{
  "num_key_value_heads": 6,
  "init_std_up": 0.0189,
  "weight_decay": 0.2,
  "max_grad_norm": 0.5,
  "max_seq_len": 768
}
MLP neurons of a small language model. Each row is named by its layer, matrix (up: input weights; down: output weights) and neuron, and shows model dimensions 48-175. Each number is 128 + 32 x the weight over its row's rms, rounded and kept within 0 to 255. Numbers have three digits each.
Before each neuron's rows, "fires on" lists the tokens most often at its 100 highest values on Wikipedia text that the model never trained on.

fires on: "0", " lov", " spread"
L3.up694:167154127130152125158162105129151128137053132173088087137138149093193130148180119175108133127159151154180113114139113137174078158109163154096164122096201105080208134149126101178169147067110109111122181112072149136080127120142161138120092126053094120154127106162086082152143093132146118083127126134122149151197145060053156125140196107147133099162130138146125131112121081103129145128130
L3.down694:161122134114121137120102112163150090091106107109104079100130136209132102140155121034099174086099177142085140124152154125092160130084148067131115128127078139093087144141124116098129128175138132139167137140114087171144173153142120101162163131130149133177095149120121092153032183145105131130094131137142123168131103163146136115093127113081119134153131093103158112102069152082117083138106

fires on: "8", " cells"
L3.up1891:150078126188088151180096190143111106150189138140141074136154083117135152123166151137110096137185142137118114127115046156135101130124142135086109192116162165181144114110124109159148102093157098143136131124117224127139095103113123113112133132151126088107162138142080180149120128154177089142116151129186125118159113109097160117180172117140127152125139103109069117097110128126098151105130
L3.down1891:134134103131154132102184081124130130079106209111142153132106109142091126119124156158153156125088114125144148156137155125139135128118136106122150066165153115119131117202117115082104131154143211115153085090143149122112170086157163154168135077093129183160111245114168157039095154137117173115149106100150158177133160148191120097083068091191122154118116114119159133107100125137135169133126

fires on: "6", "5", "3", "1", " and", "0"
L7.up683:085152090138136142157156157130097136078137142146136119136147100149100120097160083114173105165145052134122101100169157145144185140082141206133179098159160131147142119095145104153105087110134108160084094179076156149110146132133173167155176158153149116116079129104155145127111142138110145130118103136182142162091075152167156141129122093090105134064121145146161115066101111129203138112111
L7.down683:150101150106177096123163135082165077122138138127072144127123148181071117114124131053127150138115096160121157173097165125117114101098116105087167118130113167094105128091091093136066130138158118125149176135118172101169081101128150114096158179153115147144054047127184096111171135061061107187118091232123121109123116102127130083094141100126117090128109112149137184108114106080132171168172

fires on: "5", "9", "0", "6"
L7.up227:159109148150097089133185189116145144122148097095107148177163128104094133168126159096133156144155070108098102158154118154141140082116131095151128146086106130124141220110111103132118113106085117171084104196148134121163087114133183163193149147198134111147141124122149123115136075126171103127113134037190181186085116104141162158144122152124129126126113169137108108068142121088207124088134
L7.down227:152090193117141158146103101156137104140183081139149151071165057129121177181147089121191165092163171138129117178180130094124166214087143179167147083107135146094100153111103120158095134099226175080159173168189093138136167057148138075075120133048162140115099113137138083142140156152136172162123144188138119080107097125135085071108126165139169142117131084145141160110103097157122160114110

fires on: "ts", " order", " water", " Heat", "hev"
L3.up783:093115149106161162163127045149152111145200084177157174157132097123148143113132167130123103160112153130156079090135086143135089086124101088076151125115139145136138132175101050140070144101142110150120145134162127116071126117099134158133121161144111120163115172114147074121114112102162135104049180173085100143161115238101113068134114118181180175109135155129146147122129161121209101178147
L3.down783:107164190095083198170092192156119139127098135118137136095132108128052137104146153121167131089170093132158185090084153115125112148134139126143149130121155087142121115075124163140131169132152055105154103119105058145145136121184124170150145144078136183141140067138151151079153067185167125128218086067131145113153095108103083092131133112143085075154133114139091093162159115165070157090100

fires on: "s", ",", "°"
L3.up1558:061145163122164120102116151100120097117134130116089084146155192171117149148128147222084151096112126147149142093110150098138096104155188155118105163124097133091078107113123057152137085108174104138169025123122152152112151125122105169060075029143116108099140104111130116094151177119126105151111119174126081084110091126116132123109123184107115146129121200101129077145123128115097120104083
L3.down1558:144085078117114123114200094196146133083096134096137195119123114064100142122081098081141156116138115163069115156159116169116161144078053120118153055142141130106135102160101151139129140109091163122075208125129149072154138130146142107179129170143136150148165139173118138137111088135128142112120151128101103158105189141161122121163090087190139179124070072114117159158133116125206144171120

fires on: "0", "8", "7", " Battalion"
L3.up1981:130133146116121115180075102132155085147212117169074097128146149194148159138148131090165141142146127108111149104108114119116101147137151147139134216085136113093153068113139162113136129119113106112125163162164255103136024151102123109116143127163101090139077145102123146154112067158187090115113156144134103167172143156137146180159163134127178176103143152170083117152119101089160085189150
L3.down1981:104155105134157123093128104110096131087080181144199128113139092110113147100106098197093144129101097115083122110136143171136123107081099118093125043175097157186158192091097147140118127126117128144088098117088024156114249127144135142124136144111157158134176211129162119079154196108106132138168110112134119085083149116102126065046090136134079136167116083100187140109157119148131136086089

fires on: "9", "3", " Total", "1", " .", "8"
L7.up1706:189134140087118136110126180111128138055078087112107124135115091160044119097130105125143123155146135100062142183164115136104133187172117151094154109041146142151088154141116147171064099139085159164059180139131116169123142127094187135163080148143159160085116165160116118134134083116102109096135118143162152105084159156164148101089122111165131137131097101132091140142057184136151152124143
L7.down1706:119155151152120137139065144099135112111169152147187124108087120046095106115183179098169165127147160176106085123111096130100160137174128102139117125078133152144086173151102093079130116132150072167115100152102116092080135132124117167109130143078093108153124090131120147191087114097126158134121164180188165144094111140115104094136154092134136132124127093129122093163086143089172139171099

fires on: "0", "8", "9", "5", "3", "7"
L3.up1712:183137126127123133172055174098159089103165081186046116105154096154135176118147156128137099184157122096154125127131156155147083178099086125148158194086115160138139092119098153184181174109107113076125101147129223138146006099086122129108115118192095088111123130152123109107145049173188089147118126138174110142164150161064157144169159116108131172168180138129097187115121119154145085125129
L3.down1712:091123151143123126100177061159106120129159163166181153114078108135094119144107114164123150099120133153089101150155111098135165110120212143088144049155162115164089139119127150075093128139129122157118111093137034147141188144163126150125120110105142173148149174098147124095132176111094194119151133100091130148069122124181091112070123154147120117126112121119167079124123104137088150125096

fires on: ":", "s", "°"
L3.up1900:081129188120139093103081141092132110131134130112115089137153200166107129118133124178091121125115112112111125112113091104119086062179157181134126160110099123124107123120124108193161134107169117167172061096121125147078177149097120129101148053166116081108142154119125118095149169114114128142087090182120137110091086201141129137132138172127104145152140172124123151113074109166103105130067
L3.down1900:112076101129127144117211113159134143113089153101102147148120077100173151135071113117149147101122119172104121179164145164126149166087116055103137100143151125106159133151087133123111138100124112097086199154122185072176137106162139123161141180145073157126151108134106179138146135122110149124159145077103123157142169107153127107143114080166135126112074109172096115160159108127181114191134

fires on: " these", "ius", " Davis", " Education", " guitars", " enough"
L3.up1449:115149135107157132168086164113098115140184057179106056135118162080106220092145123117134120180152125120132064135146095141135153133120116123133127181110176144095157166077105148124121140144146110197097142154137125125146154124135077119114158190172108090111137185158132087037128088100151119125114119143168115136106156114088172130164139145119121124153100120109097139124103136089061102156139
L3.down1449:151042108104132112130118113127099105074109129113096098151134091177122090108180144105102084096131183084148206084119134135116137158120122183100153066117110127132129131106166116129122159084129091087127083127161125140126076152152151145131101162161157145082129123091118183190071103122081136136141177087163146121129121101112083145094143119139087121162144119182153158097152132147125146119068

fires on: "8", ",", "5", "9", "7", " £"
L7.up1544:092147090087176125149145139128130207064134130111116137105105090122116158111132160141114055143175145125080113203189137145128143106119070110131081215094173142195107174160153091144090123135052054093063143149143097119073153111132179120205126123095113107144156175154145110081116082135161102108116171103182124166093137143128193058089167125155140193122170140151103111138057097145093144000143
L7.down1544:149100114101075125143126090121133089101194124134080132159158106128076145142121140061109133173147103121087079154190151149183140085083117145104121088159102166198128103120079137111073125107052114142108161057140147175183120120084125129149096161144083117156122073134111112137136135138109200123191117168130119047135166158065130143172159159116197145115202151179152108140143162150175126166166

fires on: ".", "1", "2", " in", ":"
L7.up603:139112156115124156099130052051145155082170130188146088178133170177095152143125115160123175200116138103145155135124131086213127102114097129084127181130150138085177107106117084209119221147108159124095103130099153107057144150097177107126129148167131092126115131143102138096147098114159099084138089196080132138128125182068196120095084067150096165089087093142117153201097128105171127100180
L7.down603:153149124130139117123142212096100118100094078158104151101122099042153133079179166155118118056126188130094117111067123151116081115170171159143145068102123150138078139161099127090083107150155146088125150166142131064143135186201082115142182071160150107075156083104134158117110189176131123162083122129126123100133098098130134164114146202126118136134166099104136127092140135203094169134121

fires on: ".", " and", "1", " of", ",", "ed"
L7.up806:131141154151188132145168147092128127103092112120126131181085151146086142102145130183155083164159164134127098103099092109203102191139114116094141150098148112085184119109131113170143138170104091076081135060138066149177170129159129126141108099110135132080139186101168120130141109121111100157122081153153131103151146186138144115164125125120110148148163123130120157054136170160121088131155
L7.down806:149155111145133098166108087106221204111117141182149169110117128065139147139146151135176100162125137104128159118126118126131154106127151112162148131086160109116180139156121094139116178106188185097139164156183193141051132143116160131142137127130160132123092103128088146142072162114120077121096129141124167236102121173155153151156094114215118145157067115137196099155109154136097137135143

fires on: "8", "7", "5", "6", "9", "ing"
L7.up1576:123114052164101136151093155164199153030059133121109145170097109155119102046149120090174098144131129167098126160146100109126133114089136156101170155114136140119086169143195127158090132123142131141088167198099138085123146099161147115162118147111136113102101178187187091096190102136135141108112138089169120118096056155137137136131170128128135112133163125130142156106145159142162187096096
L7.down1576:117118150089128141137111081164052151142139134140121174084094114135161140145154118052069158133195115186145128115140144141115192194106097150089079096132122126170078145120163119094093087133079113166058170133108148070169097146098218118112147164112080139103140109191158156137135104071141115136153163172124121140146119128071092091124120115101076073156181175168099108119151116100151097106148

fires on: "0", " and", "5", "8", ","
L7.up408:117156091104150149180151043129118106108080120121127146074130122094064136201144141132080065171122133111108150128088092130104091167123181174090129140094184162118137158150145102127128141152123138165114148140143083161088157147208163138124093176114123160112093170168170146114144089166133141146139167127120164095154086106129156109218140145117118100114100160117161139039094138177098133132117
L7.down408:136085159163123131152148120083212138114137122177170143121113141125122122058101163102166187135121034118179116105168086084177112106086114102120202190171111137148158085083111121074082087166146162110130128124143144089136101086111108128129124112145098102157160083113138080138186104107093168150131164185106164202062132137162086209137136136117142154170093088133181096156141112131136131100077

fires on: "5", "8", "7", "4", "6", " able"
L7.up653:169123055076105131172137159121193101091069120083077128125167101161072115091138166125162142137140138119106129147144078154172103168095085159168153161152197117143110152159103104125135147127125146150146112112117158138148124136146139094142152132103130109132207175158188181088155095119111119101153095091127150110136150144130141168108144121121113149160137116133096143071087096148127102107162
L7.down653:097152147114161131167132099155115119113148124154131159115076203104170165131126085118077164144126118083184163172084136126098159122129165111142186078087140178128179110162148139127115131164090136088126149116153124119081149065104147113093124112091081149127068105121107095145084125107137136149105120142079167080109114140128114084093146115158099095110128155145107179129145080111126159165109

fires on: "0", " and", "8", "7", "5", " them"
L3.up676:175131165135096140164147108157154087115210104182073166135160137139158148106135170133146118136127118153141179131101084139118105163126127144124125199072082152086144096149108121148156070136123117106132122126126225096149000120060125137087132132167087072100125089113135129114118063120159086138124163128207095147150140166098119176176187132164160171122194119162132146178095135085158082131150
L3.down676:135128148127141127089113120123127121111114185137172100067092097108106134100134087154086156157136129124102120147127165086095136120093131128099128069172141095160146172126150166077076184149108169146146111087151009180181217101187100135114113122108136179142155223136157105152140190156132158108175103133088158090073155116141154061070058131152100116113085104064158141109141142174117131116112

fires on: " ===", "writing", " str"
L3.up1830:142132124141169117165113187128156112108099096161122118136120157090128175089134196135144087170150133133102145108143125176134121141158099120121168145122140131199135137170099119145163173129114103137154118139144156126075106110150095144097138146171088112178142127137167104105121062140112095153076107126048118118090189127102085183145173112144125141146145088126112161147099181146114100121186
L3.down1830:115080165133105076212181131112143109104159134118147089062099096182192062158155122046099179114096139163158107144050163134123129091143147110116134141132122165078132076089130136083130080132155111124112155108154091147158160130095168101067108144159126168111088072168151110105111159144144181127145065136121157098132106138118175174121112160132117124088136122079082130115114125116143136102135

fires on: " ===", " so", "ü", " fact"
L3.up1750:119132206129160123159106110040117144135130109150076101131146172054132193144164134091175137144163124156168113136122108183083119170114091126147113174124153151165167144136133074171107226163131140230150121137147135107147123094154100121077166137203132089144208101141131128010125081128165121139128105138164131129075166114097125184147153122104108158146149112095088111131125176121059144087122
L3.down1750:156072072163104127156153158184156135099133087176085168146127050175173102103115105171137067150075129127102113095114187120148166083183147180114140115129103120095098114085124100151100109057181122131080152116136195181093117133097159140161091148161157124114091209150148158083074148066092103181106133125108099153156101146131141126076097124136156148124144131117161125166130142132138047084105

fires on: "s", "°", ",", "ized", " activ"
L3.up1079:131082165079132063041132185163108140140137164134140071124155162132128129139161113185142116135129088109142135068075093130130068063161130157080094158120137129154111118142118133143108114115159081164158081108188118159133174161143111130146145039079146113093149139112156105117138143082110076122105082179106149136118123115120176070148124164042044152152094168116086113083142174177072137133104
L3.down1079:143163124169138133183153092131129139115085094124121190141135126117112113132074161101137123096083175143115130133151118141106172183167143139152150113124117143088167191134104145147143106119145186098111126156067230099130130146129121140139105179149102165161148141133077125140131087248113161134116138090157132096182142127157111137090136112193161121087132126149182176151101099096168136127137